Part of a small language model's weights: no biases in attention or MLP, a variant of Muon for these matrices.
MLP neurons of a small language model. Each row is named by its layer, matrix (gate and up: input weights; down: output weights) and neuron, and shows model dimensions 96-191. Each number is 50 + 15 x the weight over its row's rms, rounded and kept within 0 to 99. A neuron's up and down rows have the sign that makes its largest values positive.
After each neuron's rows, "fires after" lists the tokens most often just before its 100 highest values on Wikipedia text that the model never trained on; "fires in" lists the words (lower case) most often at its 100 highest values on Wikipedia text that the model never trained on. A number after a token or word is its count.

L5.gate80:48 40 67 51 64 34 57 35 21 74 56 42 50 24 39 41 46 33 35 42 41 42 43 41 55 33 51 22 68 76 46 48 60 45 79 48 41 29 44 31 21 51 84 50 36 47 60 73 21 39 32 75 40 52 47 52 36 44 78 54 41 53 51 33 29 36 52 38 18 67 65 51 60 66 46 44 39 25 38 24 27 48 72 65 60 49 51 40 51 63 48 35 59 58 68 37
L5.up80:69 61 44 52 62 18 52 49 32 44 43 53 53 54 35 75 33 58 46 76 25 52 53 32 49 42 53 54 23 46 64 48 29 39 74 79 75 88 56 50 55 42 74 73 34 64 41 65 64 58 47 69 75 52 68 65 57 35 38 41 41 56 59 48 45 52 57 48 35 69 39 30 54 45 51 27 11 30 60 58 57 39 54 30 45 56 21 63 48 53 26 61 62 57 54 44
L5.down80:53 43 55 40 54 52 61 39 73 91 71 45 49 39 45 47 52 25 62 27 71 38 49 55 55 32 43 29 81 68 33 47 57 73 45 29 15 19 44 44 43 44 53 44 47 32 51 50 38 43 57 55 24 38 65 63 50 44 47 45 71 57 51 50 56 51 55 25 42 50 38 41 57 57 53 43 76 54 55 33 50 52 38 61 73 43 68 52 66 51 48 51 61 54 44 62
fires after: " |" 31, ";" 14, "|" 8
fires in: "17" 19, "19" 14, "18" 14, "16" 8, "14" 5, "1918" 4

L2.gate45:59 56 21 60 51 62 44 39 25 48 59 35 40 27 49 20 60 52 34 48 19 64 62 41 49 43 33 42 56 57 30 44 49 44 42 46 18 44 46 40 37 48 60 51 49 87 28 57 76 49 51 49 49 52 38 65 65 85 48 53 34 60 45 27 58 41 48 66 51 65 62 71 46 38 35 70 28 43 56 29 30 58 50 26 66 53 35 50 59 56 26 65 36 61 43 76
L2.up45:44 53 31 24 41 60 29 59 71 47 32 50 68 63 31 67 70 37 59 31 71 57 59 51 51 42 70 34 67 49 51 63 64 47 58 44 58 26 54 64 76 47 60 39 39 29 74 56 37 37 67 46 41 44 66 45 23 18 71 38 62 49 38 47 60 40 68 36 45 27 74 33 58 46 15 42 40 58 34 46 47 40 34 51 60 80 64 34 45 31 57 50 32 34 66 52
L2.down45:43 46 56 12 61 60 24 53 67 54 34 47 74 64 40 68 50 50 49 41 74 64 72 52 51 53 61 26 68 56 61 67 67 62 60 38 63 28 51 64 84 52 36 36 31 21 82 32 33 49 66 56 37 39 64 35 19 00 68 44 52 45 31 63 53 44 56 33 46 36 73 23 59 55 42 34 48 58 42 51 56 28 42 79 70 52 67 39 33 32 50 60 40 35 68 40
fires after: "." 38, ")," 10, "," 6, ")." 5, " |" 4
fires in: "the" 38, "this" 28, "also" 10, "japanese" 9, "which" 4

L5.gate112:37 42 68 43 76 39 53 46 48 45 36 52 52 50 54 55 47 34 56 33 63 32 50 50 52 45 48 52 29 64 61 21 55 62 45 46 50 43 81 31 30 61 44 55 84 38 38 37 53 57 64 25 49 31 48 55 27 64 28 33 26 52 26 57 72 57 48 62 30 19 69 70 33 24 64 41 46 68 21 37 45 62 50 36 54 70 51 19 19 24 38 31 38 53 55 58
L5.up112:72 58 69 69 72 55 51 46 65 50 30 55 61 63 30 56 61 53 66 41 50 26 34 86 45 74 32 50 43 52 33 62 69 26 37 54 69 35 48 34 33 42 34 59 39 31 46 57 63 33 66 51 71 32 36 33 50 67 41 25 62 53 28 42 42 52 68 31 44 46 26 55 37 47 39 35 41 33 53 46 27 55 61 53 65 77 58 35 46 54 56 51 47 47 53 52
L5.down112:72 68 27 63 55 54 47 65 72 53 50 43 32 54 26 49 64 77 53 63 52 39 46 65 41 67 44 38 59 28 32 73 54 55 61 56 58 34 30 52 58 39 31 55 24 37 58 75 70 26 57 72 62 61 54 47 57 50 75 47 65 48 51 35 25 57 68 40 70 83 26 52 60 62 30 43 42 52 78 59 46 31 67 65 73 59 58 51 56 70 49 63 24 55 42 39
fires after: " in" 19, ")," 12, "th" 10, " of" 9, " the" 6, "," 5
fires in: "japanese" 14, "century" 13, "london" 11, "europe" 10, "european" 7

L6.gate213:29 36 62 58 50 34 29 49 54 67 23 35 36 45 44 47 70 53 38 49 65 35 38 63 36 53 61 57 54 50 50 48 78 36 43 34 60 62 69 59 40 34 53 73 29 35 63 26 65 78 21 56 83 41 43 71 31 63 49 59 53 14 28 66 38 59 41 79 56 31 35 34 55 51 70 31 31 85 54 50 52 54 68 72 55 55 27 57 75 39 48 41 25 52 45 37
L6.up213:43 46 69 56 47 58 63 46 64 47 33 51 41 40 47 61 54 35 29 72 69 44 52 40 75 43 51 73 27 44 36 57 47 36 37 48 48 76 48 51 42 31 59 35 34 66 82 44 55 45 71 40 48 20 65 70 36 41 27 28 51 49 29 08 50 58 45 50 56 70 46 43 52 44 51 36 28 48 47 34 50 39 41 53 57 57 40 59 57 25 47 22 00 39 51 76
L6.down213:55 32 56 52 48 71 67 51 68 44 28 46 44 44 53 46 38 41 33 68 52 41 59 42 71 58 48 60 28 36 31 58 30 45 45 54 49 58 62 61 49 21 44 32 21 63 75 36 56 51 77 45 59 32 74 64 32 30 49 32 72 66 21 18 45 58 61 50 43 66 37 42 50 64 46 68 32 61 46 43 43 52 60 63 48 46 37 69 64 44 55 26 18 34 53 49
fires after: ")," 23, "," 16, " in" 12, " of" 6
fires in: "japanese" 30, "germany" 10, "general" 9, "france" 9, "japan" 7, "canada" 7

L13.gate210:49 52 37 40 41 53 67 49 38 67 45 65 53 63 51 58 71 45 33 61 32 64 53 44 25 47 47 68 31 72 30 65 63 53 72 58 38 18 42 44 99 39 28 53 45 62 64 38 81 73 41 61 64 24 52 57 32 61 57 55 54 62 70 40 79 56 57 57 39 91 31 47 68 59 57 67 58 71 60 76 35 62 39 33 45 75 45 40 34 54 56 75 55 41 51 45
L13.up210:48 57 17 64 48 59 56 60 58 63 34 69 37 19 45 69 66 45 50 51 46 55 65 54 29 55 65 55 84 60 55 68 63 52 30 42 56 27 19 46 51 48 58 44 66 68 67 74 72 50 41 68 78 55 41 28 42 63 27 77 58 52 54 58 56 60 59 60 71 53 38 37 47 55 22 37 35 42 68 75 79 46 56 68 42 36 41 46 47 89 69 56 54 48 72 53
L13.down210:79 62 65 41 63 73 37 38 73 57 84 45 42 64 62 63 26 59 54 46 44 57 47 47 51 49 58 34 52 40 57 42 46 43 62 39 40 48 89 39 43 56 69 51 40 43 57 56 31 42 65 47 58 48 73 59 45 53 29 80 70 54 47 63 36 25 57 70 55 49 42 51 42 73 80 70 51 55 46 60 64 67 69 45 42 60 48 64 16 34 50 42 20 49 29 23
fires after: "," 30, " where" 20, "re" 7, " when" 5
fires in: "he" 32, "she" 23, "area" 6

L17.gate235:53 14 47 58 36 56 44 44 53 58 20 63 35 54 43 44 64 23 40 50 44 86 70 39 71 33 65 37 53 49 47 50 62 52 43 52 41 49 79 32 56 35 47 62 41 29 60 54 56 66 56 37 58 23 38 47 70 57 60 54 63 49 41 45 56 51 40 48 38 61 66 44 40 61 57 46 61 39 64 26 43 37 54 42 55 77 47 30 59 64 64 17 71 39 72 61
L17.up235:64 49 55 57 47 65 38 54 66 41 58 66 44 45 51 58 10 78 46 15 32 59 50 71 39 94 39 43 80 61 56 24 46 63 43 31 68 17 58 74 51 41 54 65 66 59 35 53 63 48 38 72 59 54 54 48 51 42 57 40 61 46 45 84 49 40 38 61 49 54 63 65 90 56 45 59 44 34 46 50 54 53 48 79 41 37 35 42 56 58 38 47 19 38 54 52
L17.down235:48 76 68 42 25 51 28 17 45 25 51 41 61 44 65 53 52 35 60 31 47 81 63 70 39 54 48 43 36 43 22 37 58 51 69 74 46 56 90 22 31 52 65 36 52 42 36 40 39 33 49 43 67 34 65 57 56 64 52 49 38 26 37 65 50 32 30 64 56 47 69 59 68 45 49 72 43 32 61 51 57 55 52 45 70 60 63 72 59 60 52 38 46 52 46 47
fires after: " was" 21, " is" 11, "." 11, " as" 7, " Wh" 5, " he" 5
fires in: "the" 37, "as" 12, "while" 5, "became" 5

L13.gate212:71 47 47 45 59 51 54 55 55 45 41 52 52 65 49 79 69 28 85 66 63 46 26 36 57 28 59 66 32 60 46 28 34 58 39 69 51 73 63 43 47 44 60 86 37 57 49 37 40 30 50 53 77 75 48 52 33 52 42 65 68 70 44 61 46 38 63 72 69 23 29 35 48 36 36 57 47 71 17 52 67 29 40 36 46 15 30 51 41 41 95 37 29 22 29 39
L13.up212:54 58 63 68 24 24 67 56 45 46 23 59 35 78 43 56 57 55 67 38 77 51 33 56 53 55 45 84 47 54 43 27 38 54 51 33 35 57 41 19 36 44 44 62 75 50 55 48 55 73 48 68 83 65 27 53 47 62 73 34 46 62 61 48 58 57 51 58 65 42 38 46 72 26 65 65 32 45 58 33 67 85 50 41 45 60 46 41 39 37 93 71 34 49 37 53
L13.down212:41 45 41 61 58 60 73 44 38 33 54 60 27 49 28 62 33 76 23 46 23 78 27 41 76 58 38 70 32 49 36 27 56 43 52 31 52 44 61 35 08 37 49 40 51 53 41 26 48 35 33 29 50 28 82 28 35 48 52 62 52 52 11 47 36 54 21 54 41 51 44 43 48 38 29 40 58 44 32 52 35 44 46 39 72 23 35 58 57 62 63 56 46 29 53 45
fires after: "," 55, ")," 5, " 18" 4
fires in: "and" 96

L9.gate65:68 68 19 73 52 42 36 51 56 41 78 69 63 59 39 69 62 28 48 47 44 67 39 31 49 50 68 64 59 54 26 44 53 72 34 74 49 50 60 55 55 47 45 56 46 39 47 50 43 14 55 46 27 55 55 60 49 56 87 86 82 65 73 57 25 53 58 72 60 27 60 61 64 57 47 30 38 56 64 44 65 51 76 39 23 49 83 39 57 50 63 54 23 64 70 72
L9.up65:73 57 54 27 54 66 54 64 46 53 83 36 24 36 46 51 35 61 43 56 87 46 40 58 08 64 76 66 64 63 61 49 28 58 18 50 49 61 52 18 48 22 58 57 53 40 66 53 49 57 84 38 76 43 19 23 61 36 51 42 44 48 43 50 42 66 63 50 47 27 29 75 42 44 64 50 31 65 31 61 46 64 45 40 46 51 80 52 59 90 65 49 47 51 46 64
L9.down65:44 69 18 53 34 30 39 74 28 35 55 60 53 59 47 40 23 33 38 47 38 39 44 53 58 25 81 55 48 51 33 34 53 38 64 40 49 41 57 44 70 39 30 58 27 37 51 45 32 22 36 70 70 43 50 59 70 61 52 80 48 43 40 39 34 65 34 72 42 66 58 57 52 40 34 52 24 44 42 65 71 82 41 42 43 56 52 47 63 53 68 46 72 58 61 53
fires after: "ed" 31, "." 16, " led" 4, "," 4
fires in: "by" 64, "after" 14, "at" 7, "before" 5

L17.gate166:73 40 38 36 31 50 38 61 35 61 42 28 66 59 66 39 64 64 52 82 42 24 29 58 49 76 66 57 44 60 34 21 48 36 33 72 59 55 47 49 29 33 46 32 27 44 44 61 60 53 40 64 67 41 29 31 69 43 53 32 67 49 34 51 99 57 55 49 70 72 57 48 68 11 47 62 57 50 68 31 53 51 33 16 59 59 39 57 59 77 55 68 45 55 26 77
L17.up166:60 60 43 54 44 66 32 46 49 48 41 33 33 63 46 83 50 31 45 72 28 42 57 46 49 54 39 15 73 45 57 57 63 47 31 62 59 51 45 75 64 49 72 27 39 41 40 31 60 41 52 59 69 24 69 58 37 61 45 37 84 55 60 52 72 46 81 44 41 45 60 41 36 53 49 56 41 00 46 79 38 39 46 22 49 67 52 52 64 58 29 58 46 60 67 61
L17.down166:53 14 45 34 23 47 82 61 66 60 60 43 78 55 64 41 47 64 72 44 79 61 50 42 50 52 56 68 62 50 79 34 51 79 45 57 59 70 36 43 38 56 45 44 32 77 50 38 59 26 22 49 65 53 64 31 37 64 45 55 75 56 65 62 68 30 47 51 62 36 52 55 49 47 24 81 70 63 39 61 97 26 69 54 67 46 60 91 44 38 45 56 26 43 23 60
fires after: "." 38, "," 24, ")," 4
fires in: "which" 29, "he" 21, "they" 20, "it" 16, "who" 7

L12.gate100:52 50 39 33 42 46 50 46 52 44 69 56 49 68 23 65 51 44 66 26 54 78 38 18 66 66 37 55 61 63 40 50 32 87 65 57 37 62 76 55 86 53 60 67 47 72 55 40 34 67 57 47 53 90 73 51 45 52 46 18 78 39 58 47 70 53 54 58 63 22 29 42 55 42 77 55 27 50 52 34 67 64 64 56 59 46 37 35 46 73 58 61 67 68 46 31
L12.up100:78 32 39 69 32 54 66 50 34 47 30 46 61 54 64 47 25 77 53 32 50 57 45 61 23 59 91 40 62 55 54 78 50 43 50 68 58 51 56 33 22 52 64 65 21 62 48 40 34 76 33 54 86 47 68 25 55 42 33 44 53 38 42 38 33 70 33 33 58 53 55 47 44 37 61 56 82 48 52 30 50 44 52 24 56 57 25 53 37 34 52 44 56 47 39 43
L12.down100:45 32 72 49 30 71 50 58 45 84 31 55 44 59 59 54 50 49 59 53 46 37 68 66 49 63 48 41 59 36 40 44 52 53 52 55 85 47 50 50 42 36 50 59 47 64 14 65 50 34 61 35 53 28 31 59 63 32 40 66 64 36 60 45 38 61 60 42 58 61 57 65 80 46 23 47 33 74 59 70 21 52 50 49 58 47 19 66 45 48 51 46 67 81 28 62
fires after: ")" 21, "," 12, " It" 9, " is" 9, " which" 6, " town" 4
fires in: "was" 44, "is" 35, "a" 10

L12.gate9:55 56 71 63 39 44 57 71 56 39 18 28 35 39 30 60 12 56 78 41 29 48 70 47 66 54 41 53 60 81 48 21 72 42 79 51 54 46 32 51 35 39 48 60 24 52 47 47 51 54 58 43 55 63 64 58 49 45 47 23 42 32 68 34 43 67 71 58 35 47 47 44 49 31 53 40 58 49 50 28 69 51 17 55 32 47 26 50 40 25 32 57 45 24 61 45
L12.up9:37 75 52 43 43 48 61 42 53 47 51 59 62 62 17 76 35 44 37 32 28 79 69 72 83 81 19 75 37 82 62 45 56 50 51 78 43 42 69 62 75 33 45 57 30 63 35 42 50 41 58 46 74 43 62 57 40 58 48 58 44 56 47 42 31 51 42 51 39 43 55 63 86 52 55 25 44 45 27 50 58 61 34 44 34 53 20 49 29 49 46 37 51 27 45 45
L12.down9:57 46 19 31 55 66 50 52 40 86 47 84 58 53 71 50 54 58 45 24 53 50 40 59 33 44 47 58 43 65 42 82 44 57 46 35 40 42 48 64 50 42 39 74 58 86 34 38 53 54 50 51 26 55 48 56 77 36 36 98 45 56 42 42 36 35 66 36 23 60 45 57 51 71 41 68 21 43 21 65 39 29 39 49 32 72 44 18 30 62 38 55 39 62 54 53
fires after: " is" 39, "," 19, ")" 13, " was" 8
fires in: "a" 57, "is" 14, "an" 5

L9.gate29:69 67 39 49 48 51 62 40 33 57 53 56 44 30 59 84 57 34 42 60 20 54 35 09 46 70 72 40 57 66 48 51 35 58 42 55 63 60 44 20 65 58 41 61 52 63 60 47 62 64 20 55 47 69 27 23 55 52 49 33 44 75 65 61 39 45 36 48 51 55 60 60 32 47 75 43 43 42 53 53 53 60 36 47 55 58 36 26 37 54 37 54 88 61 73 67
L9.up29:46 30 44 39 56 67 21 51 40 49 57 39 49 56 56 36 64 44 57 46 43 79 59 50 60 47 70 58 57 58 71 58 36 67 53 65 41 44 39 27 51 64 55 44 27 45 26 47 55 31 50 61 31 46 47 50 71 62 10 61 27 40 27 00 27 49 53 70 69 37 59 36 47 32 52 34 26 49 70 50 43 40 80 74 64 56 65 19 75 50 35 28 31 54 42 50
L9.down29:36 31 78 40 45 45 67 49 56 53 48 39 22 54 25 52 38 41 46 48 67 72 44 09 24 32 15 44 65 46 53 34 74 45 54 31 36 64 41 49 44 42 48 22 28 39 62 54 62 44 49 67 36 56 51 48 43 47 58 67 57 66 50 61 63 43 43 40 60 80 55 31 49 59 46 63 47 61 45 38 45 29 58 26 70 39 59 73 33 47 26 57 48 63 88 72
fires after: "," 31, " is" 7, " and" 7, " by" 5, " on" 4, " was" 4
fires in: "the" 78, "their" 4

L2.gate84:41 69 53 41 62 34 58 51 41 40 56 36 37 69 53 11 70 47 42 62 47 52 35 39 49 70 29 62 50 67 33 42 39 50 66 69 73 64 55 73 33 16 59 12 28 63 41 38 44 43 48 37 47 52 42 31 54 63 49 48 41 49 39 40 78 46 60 42 58 58 75 51 41 34 37 24 48 16 22 37 38 56 37 40 54 51 36 58 76 30 73 47 50 50 34 57
L2.up84:58 31 67 59 50 32 53 47 53 41 37 34 40 40 51 67 55 38 27 44 23 65 44 64 66 40 45 81 56 72 43 60 23 59 26 83 46 62 54 38 66 54 60 27 20 44 61 84 37 56 42 54 52 41 54 49 56 82 71 56 45 40 50 41 55 26 34 51 58 24 45 33 51 39 33 48 47 40 43 65 20 46 52 52 45 64 30 60 71 57 31 28 47 45 47 42
L2.down84:59 37 64 40 53 25 51 49 48 41 41 29 38 49 47 57 50 28 31 57 37 56 42 54 65 62 48 82 45 59 39 63 43 54 31 71 53 61 62 37 83 48 58 19 33 45 46 69 38 62 43 51 55 47 55 60 62 81 60 58 40 28 35 39 64 20 56 45 61 30 63 37 46 27 19 45 43 34 41 73 20 49 56 46 57 73 26 58 78 62 41 26 49 37 39 36
fires after: " |" 35, "|" 12, ":" 5, "," 5
fires in: "13" 34, "3" 15, "2" 10, "19" 6, "6" 4

L13.gate106:37 39 25 37 18 54 56 51 61 75 51 43 35 80 22 55 42 62 54 35 33 73 50 31 77 51 73 57 61 71 61 45 63 65 59 70 60 47 51 31 61 48 74 60 33 23 42 54 57 57 32 60 48 82 51 11 41 47 42 61 70 53 39 33 39 58 46 82 60 31 22 42 52 48 39 47 17 22 76 58 21 50 54 37 30 31 31 44 36 50 63 58 56 53 62 51
L13.up106:80 70 43 54 57 54 24 21 60 70 49 56 21 28 47 39 35 34 54 74 48 86 41 52 29 32 78 57 73 42 52 79 51 55 41 66 65 65 56 55 37 59 70 47 51 52 41 27 51 43 32 77 11 35 38 64 42 60 62 28 26 50 36 29 51 36 54 48 61 50 51 43 53 60 44 54 62 39 41 69 49 20 74 52 39 62 59 53 50 37 62 63 34 49 65 80
L13.down106:42 27 56 74 39 58 40 65 57 25 44 60 60 68 95 23 66 63 58 24 58 59 42 43 49 58 39 38 00 48 43 50 36 45 47 70 39 50 60 60 50 22 44 54 30 29 62 36 18 46 52 57 48 27 50 58 42 31 31 54 81 77 47 70 34 48 29 33 46 53 76 30 78 40 78 42 75 60 37 30 68 37 29 42 58 52 53 34 47 47 45 63 70 44 38 63
fires after: "." 24, " w" 17, "," 15, " do" 4
fires in: "they" 22, "went" 10, "would" 10, "he" 9, "which" 9

L13.gate159:42 60 54 87 52 31 55 68 53 35 44 46 59 43 51 57 42 60 46 43 37 45 36 68 60 51 40 80 40 67 58 54 26 75 39 68 48 68 66 67 49 58 48 49 41 66 34 53 43 43 52 42 57 55 47 44 47 62 53 43 74 34 55 51 66 43 27 48 53 77 36 49 51 42 50 37 33 15 38 68 30 62 46 33 63 56 69 33 38 53 52 68 50 57 70 50
L13.up159:61 51 64 33 52 41 66 64 40 67 44 61 54 52 42 33 33 40 46 42 52 73 56 71 46 38 63 69 60 25 46 44 74 52 64 35 46 54 33 40 52 36 50 73 26 40 53 48 69 58 40 77 43 62 31 78 26 41 43 44 48 71 33 44 44 44 51 49 55 47 56 27 63 48 55 36 61 32 51 33 42 48 45 31 71 55 29 62 39 82 30 22 21 68 33 55
L13.down159:69 44 47 36 41 55 42 37 59 20 45 50 88 27 63 26 68 40 59 58 67 35 46 33 33 39 34 26 43 63 79 62 32 72 54 56 51 46 36 61 54 55 54 42 50 50 72 68 44 62 33 35 60 32 50 53 40 18 28 59 67 48 59 61 52 43 64 24 56 73 67 78 46 16 57 17 31 35 55 76 59 39 49 73 95 50 83 57 66 10 32 41 50 52 61 35
fires after: "." 49, " M" 15, " I" 4, " \"" 4
fires in: "the" 52, "many" 8, "most" 7, "its" 5

L16.gate107:52 52 39 56 37 67 58 46 46 55 34 58 26 71 26 53 68 35 42 66 37 43 68 47 27 48 52 42 64 47 53 41 48 47 54 49 39 62 45 38 47 38 45 42 54 48 65 27 26 65 51 42 64 61 55 35 56 61 62 38 51 66 39 41 58 39 64 78 52 49 61 76 37 64 60 41 32 41 59 54 47 62 45 40 46 35 48 58 49 44 68 40 65 37 28 56
L16.up107:66 43 75 56 50 49 33 60 69 28 56 59 81 35 60 90 60 61 46 56 54 64 72 56 52 36 62 46 71 68 69 52 45 26 46 23 48 51 70 34 46 62 70 71 24 49 57 67 31 55 62 55 49 79 22 59 38 50 56 59 59 75 57 37 79 55 54 54 64 69 60 62 53 31 27 57 67 55 45 37 38 38 30 56 52 42 46 30 49 47 53 47 35 68 38 72
L16.down107:63 48 52 30 16 51 70 61 37 51 49 37 46 78 62 46 32 49 51 28 43 41 53 41 50 50 49 44 52 40 49 45 23 60 51 56 46 20 55 59 47 29 59 22 41 32 52 55 32 48 59 59 54 16 58 62 78 56 90 61 67 58 48 53 61 58 59 39 50 56 83 38 63 57 46 72 55 38 45 68 64 19 49 52 80 74 47 42 46 54 63 09 68 59 27 80
fires after: "." 22, "," 14, "h" 8, "I" 8, " wh" 7, "S" 7
fires in: "he" 25, "which" 9, "and" 8, "who" 8, "she" 7, "it" 6

L5.gate26:50 76 59 45 58 70 17 69 48 54 64 68 45 26 47 42 42 43 47 39 26 62 21 59 38 34 55 54 59 55 77 49 35 65 51 76 38 59 57 37 47 26 78 43 37 58 41 40 52 54 42 62 60 37 32 41 52 50 65 64 57 85 47 21 35 28 54 46 46 46 77 41 59 41 56 27 25 71 28 41 69 56 35 41 39 57 63 41 37 46 20 59 76 46 70 31
L5.up26:36 08 42 36 47 26 51 60 48 19 39 43 68 54 66 53 50 34 57 27 62 84 81 67 71 47 56 46 50 45 50 58 65 51 46 52 29 28 54 81 52 76 22 52 47 62 72 51 43 57 46 47 25 39 34 39 25 29 38 53 46 43 20 61 83 50 28 34 44 57 77 57 64 56 40 26 55 52 26 59 57 47 77 49 75 25 54 49 60 48 49 49 46 43 44 48
L5.down26:41 14 34 41 42 27 55 52 55 27 26 54 65 70 67 55 51 37 47 35 72 80 88 61 63 46 53 40 50 49 41 51 79 42 48 39 35 47 48 76 63 82 20 46 46 48 74 35 35 58 45 55 32 38 41 39 31 38 43 44 47 34 31 69 73 60 33 42 40 53 59 48 55 60 39 34 57 44 43 45 51 48 66 64 74 13 57 51 55 35 60 52 45 56 55 38
fires after: "." 80, ")." 4
fires in: "the" 86, "there" 6, "these" 5

L18.gate130:63 24 51 81 48 93 25 50 62 33 43 42 22 56 66 54 52 56 40 24 32 75 46 53 30 36 29 49 40 49 59 28 23 41 44 58 27 74 55 67 47 50 47 36 45 44 37 57 50 69 59 47 37 60 45 75 51 51 08 45 55 48 63 49 50 53 48 79 84 51 38 64 74 60 27 37 56 43 44 49 55 26 60 64 26 56 62 29 52 65 26 72 44 44 49 67
L18.up130:39 40 39 24 43 59 66 45 35 68 40 22 23 46 50 63 63 46 38 61 42 62 51 52 51 24 83 44 57 59 47 54 28 37 46 35 44 53 42 59 25 35 78 82 43 63 54 54 82 46 53 57 58 41 39 33 42 38 52 64 65 61 39 63 61 82 19 84 90 40 63 37 71 33 25 46 62 58 45 49 37 64 53 40 53 50 35 56 54 53 55 48 22 81 71 51
L18.down130:41 62 52 61 24 53 55 59 59 69 43 52 67 40 59 49 58 69 46 67 57 90 49 69 37 59 53 57 36 53 89 67 29 57 44 56 38 69 48 67 27 38 53 64 28 58 42 56 76 41 25 54 40 61 61 73 53 36 43 61 77 47 54 55 44 58 35 56 41 71 47 25 35 42 61 51 53 42 58 72 59 67 49 33 86 47 51 33 30 35 43 51 31 68 41 59
fires after: "." 41, "\n" 37, " for" 4, " Th" 4
fires in: "a" 27, "after" 9, "that" 9, "by" 6, "as" 5, "one" 5